config.toml
num_hidden_layers = 17
hidden_size = 512
num_attention_heads = 4
num_key_value_heads = 4
head_dim = 128
intermediate_size = 1024
vocab_size = 15664
hidden_act = "tanh_gelu"
norm = "layernorm"
norm_place = "pre"
norm_eps = 1e-05
positions = "learned"
qk_norm = false
attn_scale = 0.0884
bias = "all"
tie_word_embeddings = true
parallel_block = false
init = "normal"
init_std_qkv = 0.0308
init_std_o = 0.0382
init_std_up = 0.044
init_std_down = 0.044
optimizer = "muon_variant"
learning_rate = 0.00619
beta1 = 0.95
weight_decay = 0.0
lr_head = 0.00383
max_grad_norm = 0.5
warmup_steps = 200
schedule = "wsd"
decay_fraction = 1.0
decay_shape = "sqrt"
final_lr_fraction = 0.05
batch_tokens = 65536
max_seq_len = 512
doc_mask = false
z_loss = 0.0001
train_tokens = 527500000
max_steps = 8050
dataset = "wikipedia_en"
MLP neurons of a small language model. Each row is named by its layer, matrix (up: input weights) and neuron, and shows model dimensions 0-169. Each number is 500 + 25 x the weight over its row's rms, rounded and kept within 0 to 999. Numbers have three digits each.
A block is one neuron, or neurons of one layer that tend to fire together. After each block is what it responds to, as a language model described it from the Wikipedia text at the highest values.

L2.up120:514484473510497472528520497495499520482551530504509531459545527436517494513483544528473493480492505496447472506511491511478523481488550465515515481461512488491486444483479486504492456503477556474494517542510467485506507504508498489503477519513479513486521457532540479431535457496516462518524505511480512478463481493461486504490471480487502514447533458538472511486491468541500527523522537494550513494513507468464463495537525500515500473514469540510492531522486492481477524538491489499524494433473500479523433471
L2.up965:471511524508496504479509557405489527507502491518443485472476525471535510481512499487496488460515469442506487474554525473445487486496483540518494523502507483496513481517480531501490462518507525488521497495510539517467509530558539535485444536491486457501525476515515470526495471486482492492519529527501497474501493482489453518503518510468515472478524508488543483481522466510536532494523500478516488467498451484489519477513509497488511463511522465507496524485492453519496487520539496511497488505546539485482486454
L2.up966:577505487470532519492489490468508499571523490518507512468497504498501441478507520474451475478499414482529510477491494519470487475457523491550528530500481487544482514500475486495477503520506498464503529512505516537512492481496483486447494555477513477474519535549553491531493513472513508534455480481489481507495502448453502520482531478544476493511503505559491501490495500503527509526495476539447512451489508477514495475516514478496507507449479496485469503484508451520506518512524455508508524522493497488493511514
L2.up976:482502494497469505494533458471493494515489494507506509517481528459496498509469488492484458501562495459507490494524540499492483499531503512515547516483506501495501475485491560463474489500536498487493487508521515439528451484506516466485497475488499493481481520507520469531494494552476510516501497485497468509483509485466449452511510497508558538476494494443463474478520473467511473504485515503455535509488484507504472528530505498540505549515507512504500517499490476535497506451519467515512523461464532480471476539
Separator before numeric cell. Field separators such as pipes, semicolons and colons in tables and lists, after a name or label and right before a number: "Viking FK | 12", "ONT; 47th", "Switzerland | 3:53.93".

L11.up159:481529465506510488464504511468479511503482436530464463472459549512518519510523498495487538508524474473450489514484522475467493490501530499515483485501502530532501504478520474524514501482495495547487514504486467476541504495493534495493476484493480472518521527558475470501500510493494494511498516554496504506511497496509503497493506547479514529465536503524514498506460530495503517507464483505449520539496519525506529456515490514495479450549505505503479527485467539446503542475499500453555467523498527486477483477
L11.up320:519505521458486467509484484540487502511515492466507536492507504495535494465471470503492553467517474518451531503469509538535489525506469505524467485522464523534519500470532494486546482412484535504486462522471502522483508499498518504523477525470485483569470511509490494495480531506482490532490481501471485515516490511490457464505495490482510450517497474474486488536464527482525513539483488460476473514526482516473510439513489476482494502489512494462501474506492535504456475515495509472502502475531508534448518467
L11.up447:449493506454466524472508507509501518455498502503486488529508495482525494548507493495476557508491527510503503521509510493477481472507471549467463472468495550533473511473476498523524531485458513508485476456525551518520542437544491450523529539492502504490515515549478520495507505525478522491522533493487553518532478496484496448521505498532496483479528474534493510506489483550517467529504480501485549540516476488490479529503484500562504490545501474486511501534514496512507497549528510456498520506513476427480481446
L11.up862:506532521493536515493464522524529515481484463507515484504482531461546492500525457521518472459554487509450539513481474479514484500511484516510525465495461545499469478454485517491510484522461511554502484472496536524501518500542482481506488479503480489512530523532509477478525511514529525493526503454484520547493498491511490472502570478512485494539500536531469498506473507511588565499504471492473506541477451492493550493500508546504469504495501507547518495527522538532454469488520511498527508510507505521463468457
Sentence-ending periods. Sentence-final periods in Wikipedia prose, alone or fused with a word ending like ia., ). or ton., usually followed by a paragraph break or a new sentence.

L5.up282:524510505529471501501522538500537472500543507499454473474537472476480522487525510489484474462504488497581459518502505496515464496520514452463471448458490462483517495529514519530517506488480507510525539519498488477503531464532472524490521504534519545456490520527535526462543500513494537493531490492533489536499466543507460490497481475544517500506513476477476467494499526457496533493491500517487470501495505500505501527482513529496490511487463491518518525488451493520494452519488450482464485509524465459502460455
Auxiliary or link after subject. Tokens right after a subject or finished clause in biographies that begin the next predicate, such as has/had/have, ", and", and possessive 's.

L2.up282:502438471515507485527488511463533540525524478483474489524486517488496503521451507500497504504496499538489478526534484476523528504447492504507544479512451478532517536512458498478509538508481538519497508503467503529512487515484468507461491498516450505486489506520500501501481512478510494478464489494535458498488509494460522467496509488463508494494494500515476502518483487500466518481500532460558475538485481550459475526472567510487511443520495494462470504528521519504515516489479579501516507577492496477515486503
L2.up290:458487535491506487494486449448482473511515489513461501502509480515526512462511533510472485523489518519507516475513486497547475483493540496505491469514465471472468505491512573498457506492516546523540512500492455507441474480456521524477507447518507491493463493534484559464562496514510480521497508468517529525515490541472495468502517509463475473484519491521510492482513478489495506501511466506538504494496514525509486495496453532454521523458469478510460510482523536528481497466497481518496533460505477504507495510
L2.up481:489508506472531541510491476460491524484488533533488502482469502444487533501519449478514493534507493468497495509474494513521518496490516520520510479464483490508519530501503484488489502500522509469505511466494496505563526452488512434478499468496477473492498476521503507502522502461515495529513479526516524533535478516536538500502472521516490438454507556494506448487524495511494535482510488524468551468460505512506501491471475517480516421470462515529504491535483495502517519508517498485519498513531552504528469472
L2.up941:448512509515504503506514474543515526506542473487498476503483503461483543492505510476495521474456490518477464484522460494596500548514507486484465510485474458547519512486492507502540489522465493514515500507503488500501530480509534467459486463502484499548458501515470514482487470470483487471502551522483485512508499510496523514461527503464513467483490548434478490526500472541477497500522506507533517512538490483481530487487473497540480483532477504518476496544491471500459509484497521515524479533535478526503474452
Clause-linking subordinators. Relative pronouns and subordinating conjunctions that open a dependent clause after a noun or comma, such as where, which, when, that, after.

L2.up23:496497460546475548506461502501521531501513495452455535454492511471490519447501472513480487526529468512503507498510489516545512530487537481497475535534535507478485511496545490482475478502538475503516472530518533512474481485499507516496461503568532509514486520451468518499493494485488508480486539457473518470538526513473487490452504474495536511560521507467481494466454529523487465538490518505497504516482486492482509531492482472503510496504500538510490511440515483488526503496482502500539480489478519546492521498
L2.up238:499508493483509534502508478478450548512513503503480551504502500471511503521530496482464508456523490514516483527486497547464546516497553509505501540515528547514526472485501519513485502524496553463495493494514485537521526502521499508472517542526525517521506514507528496487482508500498466470530516494471495527466538523512547522451438507511494533519508462446534532469506479510487463485502489508479498534528511475508538458512492488501476515505528468476491494444476513511494505493555491487559512478498474493459527455
L2.up751:477516528488548494488499491491507523457563535479473479489486482497470446550529540506524475502518495506516451497506517516492556499514471507478524465485534528489521478521440538507466522533539515490502561474476482506504476509480534506536506512502496516469449486508554528512507538451530467532505514489460499520469527526468489507480466528462468502487501492508441476463542532531502501514494509507521499507491483505526510494480550523448477510504510486528533505530470555452513443483500518495489509476481494490538522487
L2.up872:492511509495476502531482491490465483488488494470497513523502491488491505502530498478498484544519473519510541476514521510492500501476523489482469517545470491471457483467477523537566510511524524486504517482531494487458512486486535514473443529538461511487463532545498512502485488463500475546496536445456510529519476482526495510498494505474477531507512470510518466514484531500506520517491501538486494528495470476494502511502482512516523495494499511470557507500485478475484504431499513551533494533490481556491500506
Attribution before names. Connective tokens right before an expected name or date, mostly "by" after work titles or passives (Days by Nits, directed by), and "(born" after a person's name.

L2.up95:520527591501436470484470495520507427490508438477526483509498482509500482554484504484478509508490513510487471528522489502533505516502547526471546465487501498463513507494510498442482483502493486520515529477503547489494476448512489506510459495518558448494447519505543536523473507502480494494517494528508524497504494509529495499507520519483481517508508457526530539494478537506525529510515507513497566497512489486523506514488469504499482509496504527518471515502506468529499535477473462451474484568484546472494495450
L2.up241:449485539500530514515501493509503503483507467491469528493497542492506521481475517500512529512474540481476477474553521473520534522499497475489468472543485512538517469478476501508530490508501486480503537489508458472497468485537472488514526534516513475540502490551462545531470457496472481522530472505545501489507526529451473511469520521463488506517514502491538499504519510524527465483499513484482499471485470497530496500576557496495530513524489488514482494517544506534510521514480474482501452488473505456533515548
L2.up363:521501510521472493467494476507548505471480489501513499482519472500496506499515531483519449530525529469509506461526512492584539436521445505520513524488513501506494488523529497487497483484484506461567494497474497569496516518528493525466450463448499512518515548457489502524468504474499486499501517532509449530497497447478502507462454461465526487455507505507502502470511481491495505480527470510505537479545511515488502470515527523475512458535510474480503487474533504486498472489515510507486510500520519475500503481
L2.up604:527509505462480500526543459513492507462489495482491459456526502500507510495479479525512508451490534541510543491506485517505524508504466455491463481500497519531508490520486498509515506505524497524520537492542488533487546518530466456493462482529518503489526542501521525509534507526494509497496479452485480471463516492537473495508500519511501530440472460483477520486490517492502507461516489519482519497475524515523504543503542522515493494492508546475504528547503459496499497489493476498510485502496507531512466501
Opening quotation marks. Opening quote marks or brackets that begin a quoted phrase, title or name, often merged with its first letter, e.g. "H, '[, "S.

L11.up60:521538522516547535509457482491513471494520505487483486500517455519471526528471525516439520479489475451488480480521469499531480466544538545510472507480536485507506500483477542548512493512547508461514508493489440508497455460510488510483494511525470475483539536512550532499500517504503480504523484487485530489512495499517474545505528504476469519530474479457497540514498542488477487488528509535517505505503507480511522496481554467452482492487524544519497498521540491511477517497509496527442544464517460437502474458
L11.up456:514489491519506499478522499488512533487499522497453549499474537504504544558504549471526537493500489484504471513488458497548489512481518510467511478493482526478536446500504520499478523525486467456519513482478475543528505487531538468504497549469460475533487489487505516478476448529517526516497525485533500513502469498509501498500497524451480507496477508521485523538456521477479514521461543461485550526511459512472513483520468495482539490517518528509534494501521515513495489545498430531505506509486441509535491512
L11.up458:441494477523531480510507491453548493516498493529502495456497464482531506526489471530502447501543523528529485511487463484517479456494485504484492461495550527533513475512511507475522523492483514450503481471484491502500518480547467473514480489492483498561478502504523511500485504497491485517497526513546519493494520457494515460528506493459482489493503528461455491503508545511525521523471496500527497521509502519469448454477547511489518477516514498516484550518487526491502471487532475526492479494507498510506510500
L11.up918:489525485540514498483481525497490483535477528540540504501513441490468531527507478516502500467507482513540536481503510499561487461479509537500504505493487470546534516508497482493545489502515461507499514470509502545476520518485519458476540521469477506504462484503479526482495498522511468521541495542516504506487545491505441517512462482501482504497474525502522484481571484466508477505495462487483540489453504462477461568481529515510477487498500477505499485514467556450507471540525530499491475460491515484481532529
Decimal point in statistics. Decimal points inside numbers in tables and census or election statistics, such as 20.7, 12.5% and 7.7; weaker on scattered connectives like "however" and "but".

L5.up865:506481488483550491506448515547483525495526494516483519517467467486463503461490505469507457490470522477462526496512531489468493513544488524524490523526503499499506502527514508514495506504515524474458496533495530547515484535447518499500501512477465454519477473543477525523494471481466501511492480540517473473465523507478491531537554475513490511484501487505490498518571500493456479496462524457523509517464498525491517496468562473500569501486480483454459497515526429449535457535518480514516491523550515504485545467
Table rows and connectives. Line breaks that begin the first row after a wiki table's header or separator line (sports results, election tables), plus mid-sentence connectives and adverbs such as or, but, simply, recently.

L11.up35:532568491443477450489480489487529588505505517474455483495518489529500507522477475496502484443451453490499521523509492493486507460485475498505540491492494498485474514431473502527515493542519513460524535528526435483507522535462519473528466541487470515510532506514477534505472459489482492520516487507499518530509478508506529488524514530458541541523500437500497496497537501521519507477556525492482441503522480507471514494510518506514505455535500493471516490524474496520516532515497501529486524521502476438468514483
L11.up680:526527531466537535553513506462535542551525467519557483479550445536488474497519491520519502518500496502498496527515496511496495498517515503470570507479542447531480506495461537455534467488442483527455514515472492490543516474528503469552493536458512534513478522502524497517510499505484473498472518498510561491471515493451523523544479487472514537524489489518502492500441493495477502467442480503515502471539444504479481470508521485492496503514512535486492516479467481517552532496455519521498498499479502506539547521
L11.up745:517528474482508551492530521498513518521476518463508488478495462521462494490493515475475503484493540515535492517493503479490486536510524491476479459528517522538475465511457515520488487524515481485505541496496491499454519512521486485505510490537449495458510536491531467455562531504515475512509554538485484485541516497472470506500499488537511490506505514527510465463456486478471462514481526488502539497526485433497511490526536523474493481505466505483507480506483496514500523488529479477536482499497467481545489483
L11.up760:519501509506519505511492486463506538517554506571491482485512481561528518515482493526463479503472448472521498483560501494463443525507476490491527500458531505485493512495503501541510511474507490504526513512477490472532508500501509519524501523476480481488521488503551511488515508507489468536493539529486489539467495451485506457531528534531523539517542448486467514516520483504507475454518509498501474480526506512528473470496511514496520471492468492481474543482515523468521534482501493500524526532530500507534489498
Separators before score digits. Separators (table pipes, dashes, spaces, semicolons) right before the next number in sports scores and stat tables, e.g. United| 2-0, 5 | 0; sometimes before numbers in prose.

L5.up610:472474512489481497495501464508491503463449483501501511501506497468481483569501512520482523431514545478489489539556542480492485453522467507428510479448457505555510498486506472544504520530506512499499529507470476511516532524497510520504505495511492510499504515523482477497500477506543483482521458521507550496508472473489489522485490511473473480517499510500508512496542467522504477500498503535460503511423503541507501524483486484504525510505484478502495488526506520486548457508496510460502460496553425486532486523
Back-reference words and list breaks. Fires on anaphoric determiners pointing back to a just-mentioned set (these, of these, those, latter, their). It also fires on line breaks and numbers ending census, stats or infobox rows and headers.

L2.up375:479489529508512465439481497511492517472491501475555488518496459477496471502464510477485509507489469520517452519499472496489502505501520505518530516498547512486498537475547504505467502498425457513505486477529488519474500454534542499527509539469490522519509500471477464564474535475428499482479477495510509469500510523498504451523513537512455521500486533459504510533495478480508512529465512483493504459470508477464490509507502465495493490462562456549507454495508508518525513514560473502510496476514457510534480499
L2.up406:480509489487479525503501517507493509446469502508526508469509483487507451505501505483532524502526491518483499471511483521502475482486470518541489464454511462515454459521500490497514497506508472492485516529477521473498533484542468510513479513461491533495537475501489549499508508508456492532511428533457485472463475507535505550453511467486527526495498531503479531437511485528501491461519462479490488492489507495524571481504501483489547471546488459505544488513509561483485482493540519481485491520522510472494446492
L2.up733:483532456473489518442506494458526503462505508492529468489482500510488568518491494447505487517509474504473483460481507473478495481534544513500484476481488499530512493482499506525507508523473483516467508474508492484509573464527499523517562531469520510531521491461471494499515529571471528479494491508472493448499499501511493506485509492486506512491485516547481487470541511512484529498522464497470524488470502510508503498495492480497503504520496495528544510482495469487579487519491498507526447522528476483500473494
L2.up877:510536516498515495451512469473500521486470466499484482541508507464482535471477515466543495506510480494485460473486496446455480482506508483492490495461482484559530471462468542476503477476490510488509502473478477512470485535496510515488492517484520511509517520490507475519547523521479524496522517462425522502531491539542504432443497478473501522469514496493477476492489478529476495486480509490470544523465497543492499507528551480467463506536530476462497544518487504543461520493526490509523477473512471507526429505
Sentence-final periods. Sentence-ending periods in running prose, often fused with the last word piece or a bracket, as in ts., ers., )., season.

L11.up166:525518470486506521458513474487504521513521486490497505555489535493501554488512496526517501525462484517484487490540519532497483511452518516530516520514469475489508515495526487505480480480496495527509534533510511438507442467488555499488460494493514511516471508493550523485432528527495522496495520494495519525523508463548528521502526467487532540535463476478478519508499534491511478484530525516498489521483491533480538502511527455490484471512526541451446481468522427469492526470516501535508489527496522485538521520
L11.up504:498526522515483498475505496472502496539486505503512527531500520543561535509505486555489492510497503522509512516506558496485514486487465477494499501514477466509497501452553459528529490494508502513507534581497496505510486535497584502495461459544484515526455478516488511513493506528502521526502547516496516477485495498520482527526510499496522533509516496479495507493509506514506466507525477475491488539513515510455536497534461491478526493454485482460495520500464518484526502467536530501534477525549492532470493514
L11.up713:503541493500505499516487494490488519487535501514522494476450481479517483510503485514492521461450513491500522518494519450479496515534529494515530466542536477499499572509493456507511523513472527480506519546481503452512500527483511496511433486504506471542531539544472542494522534487503503490488482507465497516493529459501462505494490517506496528480544501492436513549471499499501498484488540481515453518460549486444503478503456489478500516468514501452476503536489503500530475510481532513508478519509512483515450507
L11.up993:506453503497529523488475485494488501503521474498523481515491484504529527513485495465515527478464531516429522478492522485480482494532486495498506492497441478523492484533536443478500471484480522549465531559519499477534490556515514493480492494539466469509489489493514513469491503489489506499480536493493516533500514494525500504499517489464535519476505468490513558491438515464493498476494493527484520486501501504472507520547485527467447485513528547548472549502501475471507484521515523517527502489493539473466503513
Next-name start predictor. Separators and first-name first letters where a person's name is about to begin, in name lists, tables and credits, such as the L in "| Lisa" or ", Maxime".

L5.up456:470501463531501474522504488467525522450472465532503544494495461497530485470490496500509518507490465465537481474531513478485454491479526509493485506507496480546482524506534490525529538465568526553529512491475471486467505503515491510568456541459549505465478508517527521469492527523428510533515498503519516511476519488462517491523479509447484506514513501477515491502466507504507501498481483518503500509475472530499487532468482492441496491527498487502517532524497478505546489429505436493483487530539480513466519558
Clause and sentence ends. Fires on the period ending a sentence, or a comma plus "and" closing a clause, often fused to a word's last piece (ors., ed, and, ).).

L5.up686:494520471550484479464452534557468513524524484490524485500526497510474514541505503538505515512530472492494504517513539501490516529515528482519494552504498519510505522514483489504500513522471459478495503518518524470500505513472477489501499533520497545491544556487472493526476499511454481472481509467542490464551510468507511534496562515459528524462518500517483508458485502508521501446442500510501555494511513476531525498511475491510501501484458481458519502496484507491536532481505512535503471524495478514511500514
Structured-field separators. Separators ending the first field of list or table rows, such as colons after year ranges ("1991–1995:"), pipes after names, and "2" after "2007–".

L2.up411:511522490530508487521488516493508487460495469502511481507506521477456511493508540505478487491497469508482525471455535469498481459500485464476499479514496484523494540538527492442509494475525501480526547473480512490535530531466517500485520560513516511494472543521513488542478518468491485522500451567499509464513516472520461502459503507457529455482480514544508524487465509542506504506535504512557499508491492510450498493516506479513480472511506483466505478500472548500524513509481529503465489503502520486453516495
L2.up702:489533496488533474488454514504517496486501510494530489551484459496530518524480505495474477469525489511493566515570525482535523451486548498540493494515421490513529524497515520503459502510511502531476476486515476505536508531513494532509494510519509441477497438525506490474513499498487501521481463489519507496473500480525518493491525506500485522484506513515498517483469490513522536500507533498509494489446463505503513506462506527490510504501516489492509550496506531498511475482469507507532521493502489495505486491
L2.up858:482536437505470524468469522544522498484474468464553490487461473532498451551530516512517501528465474500478485493557494501521527546499512532516535492530523553524507469514493509456498511496487470513473468506512491501532564515528496488469480536488538509502523523534500510547507503500520511542510461531515503510526497486495515482443461487496494509497497479533519488502513485527517466509537476536494495468480523501491509495505494489505458498543503492516463523477516541498470483521516489482486498513499489522492522526
L2.up900:522490483510494457541502487497505512452523512477522508504493524499523495509520464492511576498551494504504522527514522462524489483528482472473507519483466481512538474518524492531503531467463509489564485482538550536452516503525465450524470537497509515516506525458454497542520460514482475477539552508452531491529469478505502481454505518477498488498475458520502520513471481553505526481444502481518483494507488504490481468544519478484515541475448524447516468497462475520495550503526503470498509521482504489475488513
Structured data and table boundaries. Line breaks after Wikipedia table header rows or section headings, and census-year digits or "age" in demographic boilerplate; occasionally Mc/Mac name prefixes.

L11.up224:506520492533539498521512498535468561466505500503497476488512518486536500525514511521500473464522488478527456479469523481494485557479504500512465536547454537496510493447460493481504478461463499505507483484498546476478490478517476485517509491510493490516520477502494486545477474515517518470511457524483516480558493476486499488490537472512528498515523503525475492515476440510453474490483506477484538505525479502495490542497468485522478508499451505537559524485483517507509504524514464508487548530432495508494524506
L11.up472:505560505536520519481477516459457514469487472469520528494462479490483518542447498507508520489476539513480533457518540481507515480526517487519494485524516521552511529489495482536494430491466496490512504553465509514543535490504473490484494494510494493522494517462464497494482501494490484540527486501434479501453489511504501494458541501485485473485529521480451506501515522485542459462496467537518489482462519514465451487474465452497466521476509505500511474533472533524474501505486502519449492517484454473504485471
L11.up515:499505480468482454469440536498531527469520495528489540507484502463519517464507499535512482506587529486546506493475455510545472538520527517477518534524481536490513498492474500497493487502507477519525501476529545486512528479509481503517511501561475519530481494514521509463535489538503509525480489521478486528507469480495455538499481510514503496490468503554505486455517480474497516483513498469501526516483508494495468487489466490484468508555523484535515448512493508524503488499519541475507494462496441526493519450
L11.up879:524525450474548466463490521500497536521517515512517496517539505473510501487497504519501475467509523534480488461476512455526554521511543460453509567529451514506497499523497501510501484516508522539491522528483555530536488497493526505459511491512506506543491477516501504504482503518477474482475488479501489540526490465468491468459469475462494510495490497534489530449487489458507512499483466473473476467526478480515448476486515505477500490533529491480543478566534517502530480508497546506510509550473467511496453488
Verb completion before its object. Ending pieces of finite verbs (-es, -izes, -s) or the preposition right after them (walks into, thanks to), in narrative and descriptive prose, just before the object or clause.

L2.up159:444492530548500493523493510477466494513468467499461491502515471478501510494522524471505535508510499521489534510531481492495452477512500495485492503511511487535510489493522547515512475492488540484496478487523520504487492573496517476493471499494509565476492486571490492518506494531509504491498530517509466506472510477515527471526427490535537514538472517515480488457508476509437479507528536522508477513488486519508531526495530503441436482491516477495518530524508508564500459499510492471488478506526509459513514526
L2.up446:506492548480555496505530497501499535511519468538496480552479502518488479502533505521542507485516467521515456546516514487458485495479487502484525514516511503533492506493496482490510493513489498487491512495548483507519497521463475508464501478520468486496516529520498498505522502544474503478491539491461471470485503513494484471448506497518516496461524494523481487487490469497527512514494473435503499476516491497477483495505477529440519493502483463498496488545504487475482477526528493513535558495569475571503525447
L2.up647:494456530532520523461486532483469494503482530520507504521474509486554487532513512460523478499509460491481470529494510502473524493496505488469504512502477543519507470513561489530541523498521465506517467479502496505522495511486542476491445512503527457485518530514511489512554464516529530466536502525497477471509475514468476503466459507491536500476493482495472474495500461530500531496476511435487470473489493497501549507473493545456524502511459498527473506472527503515509498484502520508483508522542508566497491534
L2.up928:495491506514527526472515533502531550492515525495511464535509463538517490491541486536504478467498481525535494501461527508439506543461499460534532483510470507520504479524461487485499486494503519478533543478483456497519479529485494532504494487501458513496530509500525498530535503516494498523528489482469465482457478506479481505475482492517489508476542474520476459483476512465531484560510505492447517470483535489482478521493517516487482513503499483514486517493495489523477479498516492476492537472504476502501518474
Conjunction and after names. The conjunction and (sometimes or), often fused to a word ending, joining two items, especially after a person's name: Dennen-y and, Ma-o and, work-er and.

L2.up5:520495539517524482501540498491524484515494530494532502514526492467470493491514476495508473527499496500519530473472504475484497525537529474509523513528508514497501494488440497455484501488532509480537520505521493528494496485480510553545536515498477534529532567481463495495516487500451488465492486503509495447517507509541538479480496490481440526459483508551493489478516536512469545458505538545466529489482487506491507497479539518506479495536575530493491489526532489524509495472489491523544504501514487506468429493
L2.up596:530517534504478477523500490502506489467541480481529493530495489554482474521468467512506507515515554503517527482499489543480560480532530497518468514527488501501487519471497509541544488509496487507514489465520530536527520474535541520480501475500492501545520526488510517503460499519437481484490512490501488474446491542477521490494503491500480490525491476469562462469523512508462488505492546493480502536513534515509503505493522508506527504499528526514527480470454489473511507536471519487502515497491542502543525464
L2.up696:514472507505505474473521515523463489498487525541480477508530521474519451510453504470549515487504492513476481448491496525501492523544532469482509492483513462506480504459513535544508477475477521481529463490535482468497489537563509473500487522505439508548491496501505509502502481440486485490449522521531475522530501529495516491507535514480521549502486499461487495474508470512508529473495504484488515486493528494450453485485494513511499496477520444505518511533507512500563472482485473487519564478500461527528511525
L2.up956:538526471514533471518511497520534440454559503518513474501525517520526484497517478463463503487516512530500489510540493487491503489528492493531554444555522473510497506493465485497487506480479503477484491459500487545477523492496526533518530537506491512483483492514496509478528493485483543504513472510504490510539494477469484440494482501449470532485492486526499476548513496514481481529485518544494548511449477546463557496540514516491519501502540487480483501480517492520494506456513478510525523508474513459456502467
Row-ending line breaks. Line breaks that end a table row or list entry, such as after a closing | or an item like Croatian politician, before the next | or - line.

L11.up353:528489486498521461501484485498524465496485515509511507525534467540515511503470444520497464412499525550496467499490502507519481462495532473468504504468522502518500491495478470438528478516536520527504514484484483489518525495526498522508505517476506534537501509500498521474536483486480536497480511460480563477467525458509474488508542422524520478499484516531466498530487474511507503457521496501560521487458521533475519543500485472485481541507510547522483474488491514530472523508501478493481533497506477485539490489
L11.up404:508461526488531489503469491480519506508505478524499509525508526471534511490509496476479490484514479522471506547527532464526520466470509488509501512511480495517519521509526495458474527523559534525490469521501504542554521476513482506474453493493492502538534522447493503507457499548517476527511531477531501531525514480514491503532524465541477526470514509533485515479474499496482498491504468493508500496552462492502479499496478504507484468513504519547482443562509466507533469511500471495507514544485483541506478492
L11.up407:522515478471453482475510492511517482503520518520523522494495476510478513481467510501488497507543514521464542496534501508516478491496506542486484466495499493477486494497510477517489476491497531518484434519490484525538489504531489488477466499545448525502534514457516497499504482539527512457498501472493524478572502539527465523515513470465502472444526517502487486481530519477510499455532457502503470500484496510431499535492492431536494498487498515522478486514511511471503478487504542529505514503487495473495503483
L11.up710:557519484513513497498514473488471460517495500455492528482550498504516509495488492494484500411513486561557476491493449489534504494444519480463477500529514486520497498525509499511544479507492483505593555486505469472532509512460504507504486505520488510511485447496506464559478503523538499510505514542474504525507480528494453532473505469457508521469536510515460470481498474458503514486455516483504497474507508520502466513476465489479488494544520490465481495513493505453498531520506506504485499501477511438491481496
Clause-opening boundary tokens. Tokens that end an introductory phrase or subordinator just before a new clause's subject, such as that, In 2010, That same day, for instance, Previously.